Weights of a small transformer language model: 8 heads of 32 (4 for keys and values), vocabulary 32768.
MLP neurons of a small language model. Each row is named by its layer, matrix (gate and up: input weights; down: output weights) and neuron, and shows model dimensions 16-79. Each number is 50 + 12 x the weight over its row's rms, rounded and kept within 0 to 99. A neuron's up and down rows have the sign that makes its largest values positive.
After each neuron's rows, "raises" lists the tokens whose logits its output raises most directly, leaving later layers aside.

L8.gate315:19 52 59 42 57 56 44 66 42 49 37 43 47 74 56 58 43 41 50 54 39 47 56 76 33 34 41 53 53 57 34 37 58 44 50 57 26 46 64 43 37 54 55 54 44 57 48 69 34 73 46 40 47 34 22 64 66 71 62 49 52 61 42 30
L8.up315:53 47 49 46 49 33 48 31 72 66 70 39 31 47 34 60 25 39 52 45 44 55 69 69 65 50 47 47 35 58 51 51 44 60 56 41 51 41 47 58 66 50 41 37 47 33 36 65 51 55 24 72 50 58 61 17 61 54 54 45 33 50 47 55
L8.down315:50 53 51 65 38 46 44 54 66 48 55 33 33 53 45 50 60 53 48 46 44 54 48 51 46 66 57 43 44 46 55 47 47 53 54 63 41 48 59 35 33 37 54 53 59 39 39 45 50 51 38 56 37 55 68 45 74 60 57 52 59 46 46 44
raises: "ance", "ory", "ories", "ances", "ant"

L7.gate413:58 61 41 50 32 66 33 66 45 33 51 38 55 64 89 40 42 49 34 45 29 47 40 51 42 33 47 69 48 23 40 58 44 47 58 40 27 48 43 49 65 55 58 34 27 43 51 45 54 59 50 59 31 44 45 71 53 45 44 47 60 42 36 61
L7.up413:69 38 56 60 49 46 61 61 36 40 28 49 42 66 42 41 58 56 45 25 57 39 62 62 60 41 54 53 35 63 48 87 54 39 46 76 64 68 44 41 67 48 30 49 48 46 46 54 65 51 58 48 46 53 49 62 58 54 64 49 51 54 65 72
L7.down413:45 53 72 44 74 47 33 48 56 35 42 57 43 48 29 71 47 50 54 45 53 21 61 60 22 61 42 55 43 37 66 45 41 61 55 41 51 23 24 59 42 38 47 34 71 25 44 49 56 64 45 56 45 29 53 28 54 43 57 45 59 60 46 56
raises: "-", "–", "-out", ")", "|"

L9.gate200:59 69 51 38 48 48 47 60 45 49 46 45 22 61 47 33 64 41 50 46 33 38 57 38 34 25 27 63 68 47 53 52 61 52 37 64 44 41 42 35 48 55 57 55 39 27 48 40 56 45 36 70 71 28 17 59 88 44 58 59 59 56 34 71
L9.up200:46 41 66 43 54 59 45 44 27 42 46 51 49 46 59 38 49 50 35 46 50 45 52 58 57 35 46 41 55 60 52 40 50 47 56 41 49 29 56 46 46 39 71 80 44 28 54 46 45 51 30 61 58 71 45 59 46 45 81 46 61 56 48 61
L9.down200:46 32 59 52 45 58 47 55 68 45 50 63 52 47 53 57 55 57 40 54 58 49 43 53 37 56 59 50 57 37 48 62 65 55 46 57 45 38 39 44 50 54 61 51 55 51 42 57 52 47 48 50 66 40 65 46 99 42 51 39 57 52 50 45
raises: " ", "-", "|", "|---|---|---|---|---|---|---|\n", "ings"

L9.gate23:53 64 55 70 57 53 50 32 51 64 64 36 63 58 49 49 53 43 44 38 65 55 54 55 52 39 54 61 52 48 56 52 61 51 49 62 40 66 38 43 39 46 37 48 51 30 35 55 47 52 65 66 41 39 26 42 58 45 38 56 35 30 30 47
L9.up23:47 51 48 64 60 50 43 27 37 75 50 53 33 40 39 51 51 42 69 46 61 61 47 51 48 53 64 56 60 50 40 58 60 36 63 48 67 52 37 46 64 58 49 40 40 57 64 43 42 48 66 55 55 44 52 41 48 49 35 55 44 54 24 52
L9.down23:44 54 66 62 63 46 32 41 52 43 56 59 61 39 58 71 83 46 50 43 57 41 66 55 39 63 53 62 46 53 49 35 52 42 34 67 61 39 76 41 56 22 58 39 51 53 74 46 44 64 75 69 74 39 56 61 47 50 58 57 57 49 61 56
raises: "21", "23", "22", "24", "25"

L9.gate73:37 75 52 70 52 82 68 49 43 66 49 54 34 44 47 48 69 66 39 43 61 57 53 37 60 61 46 56 30 53 50 62 41 35 33 41 28 50 52 50 36 80 34 51 43 43 41 58 33 51 26 48 62 44 37 48 56 41 47 60 36 50 53 43
L9.up73:52 52 29 59 58 51 53 55 48 56 51 59 37 61 52 39 64 46 43 40 46 52 58 55 30 65 23 43 42 63 79 52 29 30 59 43 52 66 41 29 40 47 27 39 37 78 80 38 45 50 53 42 48 38 63 31 47 41 41 62 28 30 29 25
L9.down73:62 42 55 44 61 37 50 56 49 55 61 48 57 59 50 64 32 22 51 74 35 53 35 50 38 55 63 46 56 44 54 58 53 54 66 76 54 62 46 75 62 37 47 63 42 46 45 63 58 35 52 37 40 42 32 54 31 59 55 38 53 57 79 48
raises: "ed", "ened", "ly", "led", "ited"

L9.gate671:61 36 42 04 47 43 34 80 45 58 36 51 35 51 38 41 47 63 53 48 33 50 45 38 60 61 55 79 57 62 54 43 60 52 61 27 47 50 50 42 51 37 35 55 62 42 35 50 41 50 12 63 48 47 52 56 49 58 57 35 53 40 43 28
L9.up671:77 36 22 47 61 47 39 55 47 47 40 51 38 52 47 58 37 55 47 49 52 40 36 50 51 54 59 43 47 37 70 58 56 56 49 36 47 27 63 53 48 23 40 79 51 37 51 35 50 41 26 54 43 43 37 62 56 29 59 57 61 48 49 38
L9.down671:66 59 44 40 61 44 40 64 63 62 53 68 42 31 43 52 37 69 48 54 44 50 44 55 59 57 80 36 57 49 45 61 72 56 52 47 64 51 52 35 71 62 52 53 55 59 55 34 58 55 41 67 20 32 45 52 30 55 64 37 59 41 52 50
raises: " of", "the", "urs", "ly", " it"

L9.gate433:49 64 48 36 51 72 78 46 49 56 77 57 70 56 55 42 53 72 58 46 42 34 44 60 24 40 48 59 49 60 64 58 55 44 67 45 44 44 58 58 40 62 59 34 51 47 47 46 46 53 58 49 42 47 50 46 74 34 49 61 60 51 64 54
L9.up433:40 49 48 42 81 46 75 42 30 38 49 52 56 46 71 47 74 59 61 33 59 37 44 61 43 34 37 49 47 51 59 20 40 43 46 35 55 63 40 67 52 34 52 53 30 32 48 51 55 60 49 57 52 43 36 42 31 64 67 53 51 48 50 57
L9.down433:43 40 47 80 42 38 45 65 49 48 43 53 40 87 16 42 50 51 52 42 49 56 48 66 62 48 47 50 38 56 48 24 45 48 34 35 50 58 27 39 51 69 47 33 72 44 56 46 46 36 59 63 51 48 44 55 46 56 41 60 34 52 58 60
raises: "35", "68", "72", "85", "33"

L8.gate469:54 67 57 25 51 38 55 64 39 34 43 19 70 60 42 57 68 49 62 57 61 66 44 55 39 51 50 63 36 40 43 45 42 42 39 24 43 51 35 53 61 49 57 50 55 53 61 49 51 55 42 44 38 75 28 59 52 52 66 64 58 56 47 59
L8.up469:60 46 52 49 35 47 43 50 80 50 71 66 34 47 88 44 48 71 91 59 46 36 43 63 59 44 47 59 50 37 50 61 49 34 27 60 69 36 53 49 58 33 56 39 38 37 45 57 80 42 58 28 44 70 50 64 52 63 53 58 56 64 63 33
L8.down469:51 45 49 40 44 76 27 48 38 58 63 26 70 60 54 55 60 46 47 56 74 63 53 51 53 46 38 52 54 44 59 49 40 44 70 44 50 55 53 56 51 55 35 49 44 59 82 55 51 46 62 46 53 50 37 60 41 38 45 56 42 50 47 36
raises: "iva", "ico", "enza", "ica", "ige"

L9.gate143:39 78 64 33 47 67 36 60 57 32 77 58 33 66 35 34 59 50 54 40 64 35 54 47 46 47 59 41 76 19 49 41 68 42 41 65 29 44 39 69 29 45 84 64 46 44 56 40 55 48 47 57 38 65 65 46 50 52 66 52 41 58 39 56
L9.up143:48 71 62 27 72 63 41 67 76 58 75 50 36 45 47 48 47 62 42 58 74 60 60 60 37 46 53 39 53 38 41 69 44 31 67 31 44 35 54 59 48 49 59 77 56 52 58 50 39 50 61 50 58 67 59 62 42 56 46 37 66 39 45 50
L9.down143:43 76 42 55 42 53 49 52 33 45 51 64 69 55 54 53 52 56 63 51 41 52 54 53 48 40 56 40 45 50 49 55 24 54 62 37 68 49 50 39 17 45 44 84 52 36 62 49 61 46 83 53 50 56 43 67 40 40 67 56 41 31 37 44
raises: "31", "30", "29", "27", "24"

L8.gate277:72 46 42 40 49 59 60 59 60 35 53 47 48 65 63 43 48 61 36 52 55 59 48 53 39 71 46 77 68 46 47 66 25 34 36 45 39 45 54 59 32 53 42 40 35 37 49 56 51 49 53 77 33 31 53 70 62 71 41 69 43 63 51 56
L8.up277:48 61 59 55 46 60 66 63 78 59 46 33 42 50 54 50 41 49 34 58 54 63 34 53 45 63 43 55 81 41 35 31 33 39 63 56 47 19 32 39 37 58 36 68 43 48 42 69 59 50 52 60 41 35 60 62 61 61 43 55 51 51 34 39
L8.down277:40 70 44 48 47 30 55 48 69 46 48 54 46 48 32 58 54 50 41 65 51 43 46 35 45 65 53 52 38 54 65 47 73 29 66 54 69 52 53 36 43 47 67 55 66 60 71 47 49 40 37 61 26 55 46 40 50 53 53 37 54 52 31 37
raises: ",", ".", " following", " after", " and"

L4.gate113:67 39 38 60 58 31 42 59 65 56 70 46 66 54 57 47 53 47 39 67 43 65 44 66 56 49 52 61 68 39 45 55 51 57 29 57 54 60 54 42 31 48 58 54 50 67 26 54 56 40 66 18 55 43 37 53 40 36 36 47 50 59 69 63
L4.up113:17 32 36 47 68 46 39 49 61 51 68 34 61 76 54 58 51 46 39 59 85 51 61 41 45 53 75 40 46 43 46 57 41 40 42 41 51 47 44 39 48 26 48 51 73 59 52 53 60 45 49 61 55 47 35 37 43 41 68 66 44 41 59 48
L4.down113:64 64 67 45 44 70 48 52 56 56 54 66 23 47 39 61 48 57 68 52 65 55 73 44 48 56 46 55 57 38 50 49 54 64 51 46 49 54 43 56 57 90 58 50 43 47 26 53 44 44 51 50 77 54 52 47 34 52 54 55 43 53 40 48
raises: ".)", ".\n\n", " —", ".", " at"

L8.gate650:66 62 72 50 46 44 83 58 64 47 81 26 79 59 60 42 44 38 42 55 49 56 46 42 44 54 29 50 50 42 65 66 47 63 38 49 34 59 43 52 34 29 30 56 58 61 51 39 49 57 54 43 56 44 43 54 66 44 48 61 67 55 65 48
L8.up650:72 60 31 46 60 51 69 41 55 54 62 28 74 46 44 59 39 62 58 56 66 40 37 59 46 66 33 35 61 74 42 46 45 52 37 59 54 69 36 64 36 37 38 54 45 66 62 48 42 43 38 59 52 69 58 54 44 43 66 53 48 46 60 59
L8.down650:38 55 54 60 36 28 69 47 70 55 56 64 40 28 46 59 42 51 61 47 55 26 46 36 43 58 62 57 35 65 73 52 50 52 40 53 35 44 45 46 40 52 65 26 55 58 45 61 49 74 18 65 35 55 59 55 61 59 58 60 36 46 25 69
raises: " (", ".", ".\"", ".;", ".\n\n"

L9.gate72:66 37 61 34 59 42 52 35 45 36 50 34 38 56 50 34 55 52 42 30 42 36 63 55 51 43 57 52 42 45 43 52 64 48 46 62 67 45 65 56 34 52 66 28 57 34 46 56 41 59 34 51 59 54 44 64 67 57 80 61 60 50 84 41
L9.up72:35 64 53 37 54 60 49 37 62 52 26 47 56 52 48 59 66 56 44 50 44 39 43 49 49 52 98 70 42 39 68 55 52 61 83 48 67 22 58 37 58 60 41 53 20 39 50 51 41 48 47 37 65 46 55 55 48 48 63 64 55 41 30 49
L9.down72:56 48 60 43 53 54 36 38 50 46 52 32 58 58 43 53 47 50 55 40 57 45 63 62 16 37 71 65 51 58 62 44 40 71 82 63 56 47 72 54 59 58 54 46 45 58 60 55 06 44 47 67 52 31 32 61 42 39 49 42 50 52 28 22
raises: "25", "26", "24", "23", "22"

L9.gate447:56 64 78 50 53 62 66 64 53 36 53 62 54 65 59 26 56 32 46 48 39 70 70 48 51 58 55 59 50 32 68 47 55 49 43 58 55 52 34 52 47 45 60 45 67 61 47 55 55 39 77 48 52 70 50 53 68 57 47 29 81 70 67 52
L9.up447:60 45 53 44 58 50 47 36 49 32 43 65 53 57 66 41 65 27 36 52 61 66 47 53 74 44 53 51 64 44 63 48 33 63 46 47 67 46 37 30 54 85 58 56 34 52 59 57 49 35 43 71 53 45 33 75 57 42 65 39 30 75 74 63
L9.down447:50 47 64 59 45 36 47 59 36 44 21 49 45 72 47 58 45 37 52 60 46 27 68 21 49 36 51 91 44 39 79 59 40 53 50 52 55 53 39 34 63 48 55 43 48 73 42 48 43 48 23 54 40 35 59 40 50 52 53 37 60 40 49 67
raises: ".", ".,", ".\n\n", ".\n", ".\""

L8.gate114:73 50 68 37 56 53 59 47 43 49 55 48 50 46 43 35 58 57 47 45 48 49 58 44 66 57 58 42 56 54 52 63 43 47 39 48 49 67 43 56 44 59 52 41 33 44 23 57 66 42 69 25 61 37 64 48 48 51 47 56 43 48 51 44
L8.up114:46 61 40 43 51 43 35 43 68 66 39 65 73 54 38 70 50 57 48 51 40 47 42 47 64 74 43 40 40 46 47 60 42 37 36 44 47 51 33 58 58 40 57 47 46 66 56 72 63 37 53 47 57 52 44 67 41 61 39 54 49 62 19 38
L8.down114:37 46 21 59 35 45 56 78 55 53 50 49 73 53 44 56 57 48 44 74 46 40 41 57 59 48 47 44 47 54 52 37 41 62 65 65 56 50 54 53 70 29 37 58 64 63 66 49 29 50 45 62 37 69 53 53 52 38 41 37 73 44 54 65
raises: " and", ",", " &", " or", "iber"